Weights of a small transformer language model: vocabulary 1024.
MLP neurons of a small language model. Each row is named by its layer, matrix (up: input weights; down: output weights) and neuron, and shows model dimensions 16-143. Each number is 128 + 32 x the weight over its row's rms, rounded and kept within 0 to 255. Numbers have three digits each.
Before each neuron's rows, "fires on" lists the tokens most often at its 100 highest values on Wikipedia text that the model never trained on.

fires on: "ir", "t", "9", "5"
L3.up665:126081121122137101099174182128076135123121154129122088141082190127113130108155105141153129117151116144125119165167102089162114106101135066143139123159128139119111152078109121108164178153094141139102149124196095110133113150157145140113173145154139074091139115066155146172120138089200105176078112189122098163085119114178109172168104081061068124144165145129089130128130156091118192072121
L3.down665:114113151187148166076126124135138104149112139095044109213099175082097140112107099160148106128132133127122143117168106149124101139117123174120135087152133151120140183107178127104134152122069127107188113052132144118165173073106118149136092116150172158169123171119141154106110213116133169154137121150139090178154095043138169171057139106049141123167126105092154096074137100136118139114141

fires on: " ", " the", " it", " a"
L3.up825:120129120117156117154179158105202151137100124140122050094143111099154210116146146133160125170117114184095135066157149105163130114088075169131127061180127090122069134129127113153141104076174113120114130146102146093186092125189118161147118131107104132170131190118129119184159158068148168159167125177193142158185148071141141121103105132148085124164093087084164114093134093114136156087181
L3.down825:142133198151162090095111103136151137131097164139102158152100114160129116106153160138130123111162126145139119130164104164135076130159117077127127158194156147157101157093128112123131146122072066119164122150153140127149133133118174129109192130193119151079099147168094142083140110023161171116134128160108173113036130088096113135121119171157053131147113099165159184164117119129117151118161

fires on: "ell", "at", "an", "en", "t"
L3.up303:124116169119077140112136128128185110112119154108153000144158107118155098121155107152122100150108099141135101187101067142062112070128146146086118163193165151104105169091133183140160073121094112120157145106146119161153153159106107108120076134138127177134153117114098174165133118148185130129090061151098105149192157105127110166087142145157083105108108121102155057161081095104084149146058
L3.down303:131121114101130102082169121109101141157092198115142130126142140156116122146100115146104088121117111076118065138117108158121119054167089179155093088093129065143145141134170092124127161133156175099113124120173058171145066146162133182194141167107106088145098128122144128111150129130159155076119134099149166120152131172162096139156171156164151163119150132156148095132088123093098119099144

fires on: " of", " to", "ary", " and", ":"
L3.up178:148168073107109126146103133053185167152120152124143100110106045140114135097150157138152103122186132108190115060135161119188185146147159169086189081134116126116093157115129138116076100141167171124164133083143100076075060131119095120080157077120081138086151085164111152143109151131106128098133118099123187128102125153118092150112117188187148080132076098069139159122142093070141166136066
L3.down178:062059180061153102103128105085181114180144188106046100157160156133106193137077135155113118146146139149115087114123109157158137134161171129139088141110165162176137144178145179125166120168074121177138119114053173074110108153111103054167119162114124177159156125162102132137140121219125118106138139155162154083164109151133150100152126132141074116125115180107110154099125116077105129110094

fires on: "el", " a", " ", "ed"
L3.up684:146148123112118154181146127068136133089133158091139150060146079069147144071109157147088163154103152096107201041107131081155090122169120162134131131065124133146129113124105146150168108079165131042057093106138160095104110126088100131137097175149144138124085153129121103111163116136133143165123135146051144105184158128150108149098151086123106099131165132092158129100112174116124095199113
L3.down684:108036121128163099080154143111159113084100114122118139163141126118121165130136172125105153126137134124183116080156108109122132097151163145132175126095127092140175121132112079196126132196135173082185149196175107117141102101119081093088137048195141111085132123174083179088139092125172109127158085133125139144144111156075164120076173123124109113141098115101142174077130123093153176136125

fires on: "ian", "o", "her", "an", "le", "as"
L3.up14:142185173145124108063117142057084108082129126145131143147149066157091117098059102126125083087096165147102165089155076128168136064127130098167122115116123158147076089112059143098087065065126105153164150172148083113207120171104139151093124130154090088161133143121107143141124153190136135129118181150134071125179137092158131092169122109094142113106087126147137176150036109135144086124165
L3.down14:093122173190161177128137142124135123129164184130124128146155101097066122155118055136082128154147141124128092071176112097156159130146121209095123101121137139066111103127103095146129141075101122122150123106130105141052134141108182127163073172154070154099178119114154139110150193145161112068096120109134130140117102167189122165068129095159152122169170142160155125184141159101120113136054

fires on: "is", "ian", "ist", "é", "ï"
L3.up975:126119089191110101128131119150127111185071115187127084116125164091092188124130153158152154127111069075124065054081144156141166117116135151106145103085119131102098188172117144101160145193193113115134103123148144120123144072126171169165090109144150171122124132125153128053108118116114143151122164136184128148132202127123090086112088086146106090084156097117124140147103129080020138142122
L3.down975:120112140137103115134189137178165127184091119154101113125154069151131171142130167208136196127141100091179106125153096155112147143071061153075161102130161114101092131116129138143123127139136125117114088092141102158105124072143152146068105106155157142171160114195134115190104116137073122095144093097128153066160128121114131121044081125156146158101087128160131127161138089086120116082184

fires on: " p", "ent", "an"
L3.up927:155185091125153106125147155144107197165110127184107107099142141120156106117127116118113085126116159090056130101089140118122148067192202086126076134147104182103099153117053156125197174130134127065110100155119110093099112095047160119149085182137110145132079170113144128158117176140111113126110072142139153144119158125133160124131135139103168142115078070103081109152116147113122144141131
L3.down927:160125151138136159183093133136136155124149114113156101147088125119124116156191113135134088139067142181148091193163157164143136058144074140120065146128078153090116119161101099109146146132163136092143092135184065118099079082054175093169110161059111153197129200119104128076179172117146134118137133162127122096156139178155125052086119117093126111154093134128115183131148121152202102105134

fires on: "in", "d", "en", "an", "l", "em"
L3.up583:159165100114106138111185053099147187148138142079138073088155114095148135153073109103131084072168091118159151107104103147141086119113118128139099128133150129145089108112148135164173084150125200117183090145185161132212119145096123107141153134013073108087120108185095076122202178145063110131116143138064095128139149141100109110086122110108088128183137135130189091113142070102125112136142
L3.down583:083097101136159146138109107108058136064119113202195067097081127143077146127112147148132104126155138106120099145123105175054117153100131149119096119076090095162136109187130155129091182134135147121140152116074120117188147221103132137128151133160095058150129078169111091152149122169167122133077070143135120154127155124154103116097153088083174124104131139140101062088130143148135080114126

fires on: " ch", "p", " a", " p", "le"
L3.up562:065164111124065178124124177108193087193212119106136110129102107095131061157122069100142106139114133110116158119107194155174166098119139175175159114140125128133158118129112109107067144149102146100119142190180148128082137117138081132139135158152124188140052168193145128117157165127142113139125142139112144207139121132149135099129164162109110152149108108069104137105145098142130124144107
L3.down562:185170136166144129103154090137091176156130160161170140104113134174128094080132131137127130108104100118087111103135130140134142080102134129147119079115129127114153127102131099161134205104110100074137162141110126163161153150055101117174140174104135102133124146090081134077111139027109173095089100180158121132103128164091167143105100188121166111182124114149129161182169121164151132116143